Weights of a small transformer language model.
Size: 10 layers, width 320, 10 heads of 32, MLP 640 SwiGLU, vocabulary 8192, 12.9M parameters.
Architecture: RMSNorm before each block, rotary positions, no biases in attention or MLP.
Training: 903M tokens, 12500 steps.
MLP neurons of a small language model. Each row is named by its layer, matrix (down: output weights) and neuron, and shows model dimensions 224-319. Each number is 500 + 25 x the weight over its row's rms, rounded and kept within 0 to 999. Numbers have three digits each. A neuron's up and down rows have the sign that makes its largest values positive.
A block is one neuron, or neurons of one layer that tend to fire together. Before each block is what it responds to, as a language model described it from the Wikipedia text at the highest values.

First pieces of longer words split into tokens, often after "the" or "a": comp(ulsory), cap(turing), imp(ressed), also small, high.
L7.down20:517534472500500477516491521490515488454489528487503473545497514516509516487510481492466516488471474488526481455497496508472475501529511505509531490456519488532483481495465480452481490490514444509505519438484516487482490514509526508469508549501517528499448498485521463501494500549442530500
L7.down134:469517508477516552450490533493447469533470505506493456500511491477508504501510482498505508503490521481510529483507502535516511495524536500502502471504495485491475492517470508520503512472509527536539486501440492502504487447473435501472499553495505455512491486490466513534510497528526528507
L7.down166:520543495460549501485524471492548516521498455491486501537507510521518516502514469496482525442511482512477505536485485471478494513542501483475486457461500501475503497504496490442466509529475521466500489517501490522465515457534519483449518519504504466436480498500522488474493544526489517529
L7.down264:482462481476486522506495469505543477491478489512494487552518516519529460514493499525451535496498527519543481508506465477462486505478509508452478480484524478467506497496497448506474491490465503475493521494528453514527504503484498501522498512507517568496463501514519526524496498493528500498
L7.down486:522500498472475517501521543520499490496494522490519488463442477523487461512516477510493506479527512492496502495490481484498498494512445481536477500493481500486492503483469490477464531487530479448460508507498480531521477546477488463492437483523491496455540502448492517540508493509508518513
L7.down562:530472464503540475476496488516489506530473499502495497476541516522502519487545461512508523467502534456488484495507502498489526490508547498526459451495485452531533502519509484466477471523531467511553502469549509494452472490515502503520493493565504485537512525468489498547485516546502506522
L7.down631:519505486491457529489477486492506483488488539508529466482526495497512492534508513515529516489485538490482517517469530493526502445491498452513491505523448520510486497561496481504509517480504514488498505452411464484486511492511469490513495504494519502508468489484522560547481490468490495534
L7.down632:531535457485487471533511482508472480489489516519489510470503499448500545508526515506476503519476483475443476520500510477481531490526511490466505462459507505502485511472493485519544495540493493500483496471517490497478491523519488502501465505498476515512532512482522474473524507518465457467

Word pieces and spaces inside foreign-language titles and names (French, German, Italian, Finnish), such as Meister-s-inger, vest-ale, or the space in Pour l'amour; occasionally inside English words.
L6.down4:510496507505488525561477542473471495506529475517496484509504513492489490536538463516519469507528480461453462480487503510522515495535522494487483501465496499491477494470508470495534499470511522508469509486460512462496470503529487504450470511537515506501499450466501504471457508478500480503
L6.down38:493482494504489484455481456537486498494503485531478475516493541490518516493457520525489529510534500462476513515466478505505525513500501485503479546495524523536513462505540519523561497551516520517460492486520530513551468543476498501540524488476509511483503490472476533485537482478526512480
L6.down71:490512496469485518534606503520483462465493458507557500430502504481485465482547506517497500481519514488512528453487485510469516501487508523481552466513495458547480482464542515496525508493499504519522497556502530504481532499510512503517463529533494485492481533524536497496506540494528473500
L6.down85:529549462484520524470504499490505511537491521448483492449523506520492517464504487454491531545494549494505518533483495549517509525503519490485511458513497470476494488473510499550512508496486503553502495499469516505512472481470513519477550511479502486504473566498512517482488509508507500501
L6.down146:531516501477432516506515487500510503487495440479502528515506525511465497504532481509490476532531521490486525514474462474478490515479498523504507477522481472509496522541519514472513492465513493487507476496483519529492510505513523503524543514491480501508498520535485515464472505530479489505
L6.down476:531526547496467493484533515518497487482477471470512529490521511504479477544547490491475476492505542487481491471514549487530498473475473486479506457499495485502498465518542515473495502463489519449460498510494526493470519474464481487514480480518537514547495496500546521474509509498503496489
L6.down497:539507501469455509519465486504477502502506503544521467508504520506453509490500515475482500510501472498514508538470544503488460511520465510497524498490474511531529508513479505526456507512478488548495510481508526474523488499521476494516482516475512452507507482531518493473502483438494505511
L6.down558:519472499513478492524466439539498492486490491483492513523529498474571587498457506533529507519508486536498543463492507484501495509554500525523527514519515461491494517455496474491515463500527539505496510483518494503523517492504473484538516462481517533497510548488535500501484539335487514511

Word pieces and function words inside foreign-language names, titles and terms, e.g. "de" in Escuela Nacional de Danza, "für", "Die", "-ori-" in Kunsthistorisches.
L7.down16:488511508506468516543539506528479486495512508494460522534496488528550475493532513523510468502472531507487497486532524529509527522465481527531500487479464489521569519474506532468482458500504497522504489516511495492496507504467541525500491516489507518532519462520529501501494497503516497470
L7.down164:483484520509446512465497495546502481491505533473476518476511468528532482525494480545529468463501509515484511523514509489496495520464448489509517509481496453539501467519477488503528487496476480476494503537494519498458483473507536495506503470509491528480461493489598526517474486529527497465
L7.down500:438527459506474478523519501532510520515507503476509493474550515446487502475489514478517510510536495530502493569484503483521533521495470513510520437507494504515508509499484515468509461474503497496492490515483505485494518530514534479490541500523489523526500482530486540518471523557515483533
L7.down550:467493485473511514491523523510474511500516487496538484511450510515521507485505515482499499489472497508491543450516524488447486504512473488523488493500483496527521494503507531517438515491488458512540463535439475487532477454481496484518527498509513471477488494514536490462465478523544414507
L7.down565:483482481480482459552486486476483508522551512490511480470517461517522450451518460502508529449502545516509521523515466540544527498512505479484482486487499505458530497506542462512484529465511486508490458473479509495487523504483500489478513527490485452509515505523532498481543568493543482512
L7.down621:543524477519487459441528483532518534502471498531528447478508464505495523471494491472509496497496495500507512489451430502508525487512509492502490491528482545529529492495478468494505528520524514459449494460530507437498486488508442483469510475448507434506488525477529492503525504452502511538
L7.down633:473492508531541542502514496500495487499543501495517516483468490478512499504496477556501515493510492504488491531500503529486513476475467521505471510504495501506492500504529474544485493527458516474508521516539497476474460496453517467540513502500544488500472503513522543494479524484529468473
L7.down638:485509497504482462535466500490508480491477517479494458514511467506492502527507519506502481505477501517482498552497478520506516494514512477496488494520522470512503480496514509466463460480496476506457503530442514495529515490479526494522500516489510526513570509537505494497495514513476490476

Word-final suffix pieces completing a verb or adverb, like -ated, -ly, -ed, -ing (culminated, shortly, rapidly), plus sequence adverbs such as soon, only, also.
L4.down127:519539505484523460478489520477534476495495477506556458516503517499513522498513512485502552507505472533507503497477473515526466496502525502484515526465505493526504530490524499480513508515479481518513510571526493496443514523488485471482461508512496483529498521480525478482501501477427516457

Finite main or auxiliary verbs, mostly had, directly after a sentence's subject in past-tense encyclopedic narrative, e.g. most of which had been, they had three children, he spent.
L4.down99:474510527494526488488514513501475456543504537507493475498487502498487436530493523482477525506500453510527558495538491513430483518487519530464518506487483521476525513471501509541546513518530502500478544494511504500485526512487494523473468524500538496527515529503504520542505527486496541491

Verbs or endings expressing change, extent or ending (vary, decreased, reduced, ended, change), plus superlative/comparative pieces (most, -est, -er) and table numbers.
L7.down67:529540483485525501469501463505508480440532470459494518491496513514531477489493545512464500508520499510499524512465492514471501488498491499487497516506483493510484515494480470548505507446500480504505495523502518510512518468470528455526518498495510497504508485543517514551513441540486497478
L7.down239:476470530522498479467461505454514485449505512487502522501543523457508498538494519514509496513486496513503513493446502469491487523441525447466509480522497464461503513505503470508541474529496536531486503506466534505474484486486491530518474502508519523475473508504479480456484516505546478469
L7.down407:538546510532492490493517490465502512520478493445521504477453538507519469481496530492485480478484501532507509498522474489503501507516521517507468490468458494495509503452477501481498512495534496511522535464499520497545473551481515491483461503522515511469490498479439547490528435528491510506
L7.down412:457544512498465481503472481477479447497525517512476525510541497482482487544493502512546480543481484510499526541497511482491509518504477499495497476464447502492532505478514491529530476462464560515492551514512527518488503475519525498512509518499453541491525501503465503451516480501508478502
L7.down438:475499477483509493492491518437447494513508456518513503518479506493498507487515518478542494511540484484512501484560516510476512515518472473515472494550454485496510487492448499524463473479513500508491514495502509475522503494536522525467476495516476533521487490521456492504494510492505488526
L7.down481:485480492491518470458497507529483513526466492525538475487469522523483503447532501518528522473485496502518525500517510530533521542460513512512463500461506487467496489462502501492463475531485453451522513516487515544498539500484467476474523517520497477516531476456505476482491525536480504517
L7.down521:496504509500473510477490493534479485528459540509492508543491481496528478462498510511506459511475479519531466497528520505490490509468536496446516498507518470499459526496494483496485501507546509539480515470465498503488513511493469516509533463478538508492492475468540468529522467477436508509
L7.down525:519518519494458520494518540511566507501483510487452480514494568505487507445513478528492523507490451516499515486471487507529491478514534506511488519542491482506545515499503523458479527519497529475482534510512494510487518496490504495519506550532478453520515500513465495481505477506479508487

Last word or word-piece right before a closing quote, parenthesis or table bar, mostly the final word of song or episode titles, e.g. "Beside You", "on the Move", "1739–1816)".
L7.down17:493535496488454490515512544501497529500504516514539512513499536472500505463518489544496512522468491520503510512497525519511502545504527501522485507509512492504457486455515489454479536519476506471488462537491528490488528519502502478541512511460481459482492493487495489509508522534482465489
L7.down41:517497542520536501527503535523520485526499511436536502446522486467466476483496464465501482524518504493498504523473510452482510518459472542494512479496479493490479514484519468494500552518524485489540489454464501512504533495476532495523488453478522493495503516525535496496505487477484502527
L7.down113:512527539487528494501506510472487485490435494472520496478518487534510495492471451508498499491492543514504490475556524468459526545462507489493478522488511496489477490520482497470481519469495453549517492504460510481546481474467505534551467496484495446519469509535515482457496480507455504504
L7.down118:460517510477499513515528469491498522562523491496530482517553509484469521501511496488490485482533507483488525468492503511482517460507518505498542518519506517492538498452514484522511467492494508541494481510573541589487517481540491488534519504477522452504499479478512498508513526491492497509
L7.down308:586512464502484486512540491520496517497467485512540527502489511480521484454511504439491464483519502476470490475514540491507504502522500484488532508480502479547479490486505517494545499533540483534501506498512518462529494489547474512482547486481464517486483517505513501515517525530515443585
L7.down443:472468440496470452538499451507517500523506504488493479483447501517529490514520478546508484513499508536487509491549465539540513501481530503447523486480467504473486507500510492467485486526514497547535491514466500495501540507522555488468501501456506513495509504506528485496494466523499497533
L7.down484:500531496474459498504502492506489480519507472484494535509499499494477525540496470512531528491525504463514471470519489515500519474484508454517471477503484496491451520499494522451499537512531512512480501509473499491507500478481514512499465480467509485520536519510479499472481488516513472511
L7.down563:512513519462525528493456541473549498499497515521486511436468482493516511483516482476551488500455577524532528527512515498552503518471482473510525495529498510486465507475535503511510488483468547520534525484504509494537500488529480443528523508478524501484515483499507518539543517486487481497

Short subword pieces inside longer words, such as de in decommissioned, s in treasure, er in jersey, plus Romance particles de, los.
L4.down472:461513512502502525480470513496474464483498469486498487487460457551486500474518550495522492506511482489540523480510492462487514528461458468531488517465502477509465502474480492513477526524493502524524512512473522474494515524529492454486492474480540464511502459513531496501494514514480480517

Tokens partway through multi-word titles of songs, albums, films and books, e.g. Sle-ep in I Like It When You Sleep, Don'-t, The Land We Love.
L4.down198:478482513478512473501487513507484528551515487483505483460497475502476531491533472472521506490529483453487488491490497483494533451483536488477498480469518502518534478540488509485511496527499452522488454498507507548530531521510512520515550497507526502507526499518535469475472501501530564475

First part of multiword place names like New (York, Zealand), Old Babylonian, Eastern Han, plus hyphens in compounds (full-size) and digits inside numbers.
L7.down130:447520505497510537517504468502495489515487488483476537502469522544528514499493440538480480493539451535524451530512444479462524519523512537499516510458529524434551478494509443502503490495465518480470497468527535516518509494525507534501527494509520506495450477491490516487525487489489501519
L7.down171:515519517519524506551466506500526481503525511533526486464511520517520514511491521478480486509490555520484496521493518483519555512535498518515508495452508503510502501469529499522516496423485517512553467461473539543500514546511527532508559463442492514512529554501479485415505496489521483510
L7.down356:473513480533486523525468535548496491481500473551511483539502488537470496547492470483502454531497472522498501467534501475480519500526511484454524491498516526527536489464505457475534507519460499516481488499489497550481472506506520502507529478513514488487473506501501499485528524539466475505
L7.down498:511501533503473479515503490527465445541463485499497482461488476478561523497470493525503495551481493474498477509536495511506494453495541496509451522499495502484471481500513493512480507474530558484525536529468524452479542500491480475514509502515536519459486551533452476505507492497524499518
L7.down539:480533530469497495469484464550513525537476484453525508471466500462468467478542505464505493526494489470450485485494500492532479497521511449493518463446527491511476491505523465483490485467523517499479538501488503480497480480456529481506463526486526503529518515476517521485498476528502506512
L7.down572:502510528530509572527519504507494515505473504491513528479474467492529501456516496501455493515507516485558500486511466501462493540514515497491481520473481484502523470464532503487481497516460536484545501531454490489536533529520496483473518477482505482497480500477528472479486521547475487497
L7.down587:507475485551489492463510505514549455508466520506523515473491501517504526483511467515543532480552520484494532541522505549515482512483488487565486466494475483495479430502549490501534504443501492511461529497521448515517477497530501481517520497501539505489502513496503519471472494507505527521
L7.down624:535519471511514509500484476509528501520478502473453465503484523481519461477493507474502531485565479518510541478514493544537519489485530486492501487494495570495517472494534497514509478498551486494447471520502508478508494489445518461519487528501533533478511489481495512526496529498515474512

Adverbs and function words setting up a following time, quantity or clause, such as shortly, just, had, at least, around, soon; also middle digits inside years and coordinates in tables.
L7.down44:487492549536527520494519514501495514542515493550513490499488486438516497489490515527488507531508494542478513562505480510487507494495461437506519510509508508542474503477506530515517519497527518539502482486544507523530531489507511543465472515481506531491506473532517511530543533503539489483
L7.down149:531476528490498516505500514492481522497504495499521544439494485473460503506509473506486468505478525453515497476496443504477496510499517497505519482475529502498524499504485448551493492517487526527448473494515498461504429483512493514481506504502520476462493486508466509555507506498472520543
L7.down177:534453516496519494475488484509484460515456518484509520515543503492481465492506494532443506455516518523537507516494471486511493496503504469556514471467561536478473512462504493498480459506496497450496505461476514524479509458507483529463507505465493521507505543469483508505465498541458492512
L7.down214:496530495495491494475482490506498481499483499497490471453500512457486520487530477546478512500510482492490497479501521484493498487455519524491508534520501458507513535520532489493542477519471505494524511540487482529512530522546530489489482543480431481516494517463465493499436494487495516493
L7.down334:516490510473509507487518489478489521454440488491421476468532534518501486521530472530496502483518488530516537510495467488464576511490505521516488492551459493512490493478495529492478517541481465484502540491502525537483493504468465479501462533508524496526498484520484507521490523534524518547
L7.down501:490531534457486518488504484449521490470466469478539483508493486501488517518513496501568479487468486479528515471477498529463474472451496496491481490502477458523506480501468470507511510504529548506509476466496446500538501515523512510487468518523472504468453483574489467445456504490472513503
L7.down585:480509472501458477504554505485498491539529521496500535493502525522500527479454519504533521461489454524516522479452485493419495479520525458476501483487521478508494494456512494526499517511508497490482465533486465472524486471499498498467512515535510525544481516538486496525486505511536505516
L7.down608:536534521488500526499472467465520511488506440491498539494462496469501452513484494528490521515491541499521516483499504511471476494537537502478547478490562476502530532516461503516521500503480511521535497475486467555527496480467476477484523483494482498541492537487547489471528491505526542498

Opening pieces of words split into several tokens, mostly Comp and Un (complement, comparative, unsold, unknown), and mid-word pieces like mp in Impact; also seconds digits inside map coordinates.
L4.down385:520488464515491478481537468499506544460493504480515491468506497535525496469499490480457492514549498516485476528489522463451516489511470528519449549525505513494495459492453467457519471482496493488540531513467494502431476548476528491485438503510512519503466538486565479533508529492512511534

Early digits inside historical years, decades and centuries, such as the 8 in 1890s, the 2 in 12th century, or 9 in 1985.
L6.down151:524524510482481533489490472487486470505514488477514527452522505514535501490475533542487469516508506529530539518509500520534477461494516506489463541479509495499475536505483468524508514504496526499483500522539494515564484500479472463525490496476520485515520492468510523479497476518503475525
L6.down179:525489505465478501453469490529540506498518473498531485454461509477504546531513476480492539481522482528553511529489511514519494531536488493510483533493504447502476468495542527524510496480505513498519496531490475562508520477477487517522518509432479516494542506489515505467495430533481487508
L6.down207:512460549481502497501553532525528459524456509506473518513484528487502521505480523495514452480494505502495539491491493438535546517554493509480498521483529527519502510484517493498465485457479476488487462507474548474475534530539486518467460535500501532467526467513486554493508520474482489486
L6.down230:467510478523502505498497469506499503524441513502482469523504488478483488474464490524495494482522527462482529471495510479538485491488516498490482488505489503492528471502550510490471503500524465463511498513537522494471468542519520484523516505538526475493479508462507470476532460501524483488
L6.down245:482464509486465467492490517485549492510493469539480486490491496486538524477457478508479541513507481506439507519512522525520482460495503517507466426539487464496516486502481525475465443475475458519507463522518521535459501482506541472536455523491503505471521522484478495477540489508487490478
L6.down254:499479467506503463542485493477497513555455466497487512529523481512468469479529497481464511501490502480539491482506495536477477531524521528504530528467494482513484555518488529506516484459534494516544477515445474510520508482421507489523456517468522495492519485502560532514500456552496517491
L6.down292:483509554499517543448515501507511511531478522530517527505476513495492502516500529465520487491512482528521502455469491497456454478526542502485506485513511474534488453467502488514500538474497548480524480498539506483472493521473510515448503551486558505496498531489532487498533488517497474505
L6.down415:497507509454512498521509520486495492517530548511533505466499470531515480497494508527502484534521477504483513484497528535491521480519473511471497533469529525496500495484508504481515509483500520543463505486441491533459501527524526569489525492509516492501468503562536509506498474462499519489

Mainly the minute mark in longitude coordinates (88°30′) and colons in track times (3:06); also capitalized name starts like O, G, Z.
L7.down3:499483523488510490506502507548490506496491485497499471526492479487495531557514536512559495489445498499515481511496505538519504508502505518520497462493486535513450502520468467529522495518502531506522480456496490485495527493471508485512468516513488457495511531511484494523434516513518523509
L7.down22:538519506548494528513532500542497488475510483507530540511472598500488468539471501523461523491485480514523486525556526486485477550461532479510510470496556521497514499490472534456493534540521516485464471482461503500479497505487506501508475522546479524540498523494488492514439508528513482478
L7.down61:449447496449519494513522542505487502518482494503536513506492551517535484471492485491514474478460489509514494530518514488491503483504494490496490533510497487497450470483475514490502526562518499498503546521475481497503507463465568515512510503515523499459499495490504511519525518494572500451
L7.down116:562489471485497523469502471500496517516494517471517470510501512507478493523481486458505521521529517513479459518491515542472542504522528499518471540482517481492443471487528464505554499543506489480510508523483475479493503507524491493504491473453485525514488539507484459514500479509479472502
L7.down238:509513527493526479456540508506516480475514488466499471548469529482500505524493478492504479505436520513494502536527451477518469502524536494515518477474549503514491511493500525504495492507484490524498459530497513510490485507494439507492468525491470510461477492540436512458470551490512491521
L7.down452:531546501458487493506498524470500463511479503487559450478496463507501485550531498509525507523493522499501459473474511506497539479537517472509495540470488462497479502475465511500507541513523482490480492436459507487484487472490513503531487478470471486515436518529517491476497546490476517501
L7.down560:527478513527486528520532511505506470502495481474507487512470498494499516504501505502421477504463537497484474485480531550522467522543497486490501513495509497458516501496491497493540449486537497472514513510539534517504463479498483494509486492428470522502482454508459518515534496498517452479
L7.down591:510488530529493565535516482496460489521541496486507530488474477496496537511484460494546464476460517518519539537489533492524483487497494520495517526531467491485487535510491448538490501480471492483485495550512510507506515507523453505507500446495510508494498450518510564485527528479529537521

Final pieces of verbs, mostly past participles and passive forms after was/is/are, like guarded, generated, known, attended.
L6.down62:481558510515502543521508488517524474521515498482506486489509474508509481498488487514493522482469474505511488534513489498523526437491520517452497533522465513518507505526499508526507499506528513473528499485469523502535487529499507482507462453500516509496497509493502518510544470484535501508
L6.down78:482494501500536511518479466499533483482494487506505462465497497497470423495512504488515528499499515519514508494459510472504512508489527468541467496518433500486533473482496475517516496505473536498530508495476492476478485531529484509490520520477510504499535468480497514479472516529461508458
L6.down88:524495544551479524476508536519544504476516510521485511488523487501483538497504478502494556540460503502494488454450499506515489522485498519488504487489521560514523487501484488503499530494463501524519490519514521519530513488517480533533517491492483525552520499490476518518539493531481508513
L6.down390:528502525508495514529497474500522495503513525523514479480460496496543514517518501509511548494481550534508506532460501525499510489524522523496477481519497491460473518446533488516455494527501523493486503463457521480472487511506480488484489510485500483481491528491491549491483519491490489486
L6.down434:476490526459481507512498515489512480487532519492543410493511492509523518487503535490486533494472489504488489514489514492508475491502497503476492483479507488484491498413467506566465452484469521486509528515464514490468511496466508516452465480534517489505498489457518488462489492481477521522
L6.down444:499509478537399472481499483499510488526497490472508529510493501525477493519489452524474500491516510545517527479501474497520499534515517497542492501475470474463478493470545522522462421514523509459463489471481527526505536497487493485504493518468492479499531473471468509505468494511503476435
L6.down527:479559493518512507483502530502470502531490482475461522490468526530495506534481485515491482507503564505506533519529479510499491488488462466516495482490541492470497514476504469466489469506541510483492527483464478552497543478496473479496520502510528490485492495454481483514487509528545522495
L6.down537:494484475483518459526491522529502530541504562510553488515496488489486471529490485480494558473487457484485528513514513517519520509488475526529510483487488501552470442465487490494492533462505514508517510438497451481525479465477526480455494532538507512464504490495463453458473495477482487477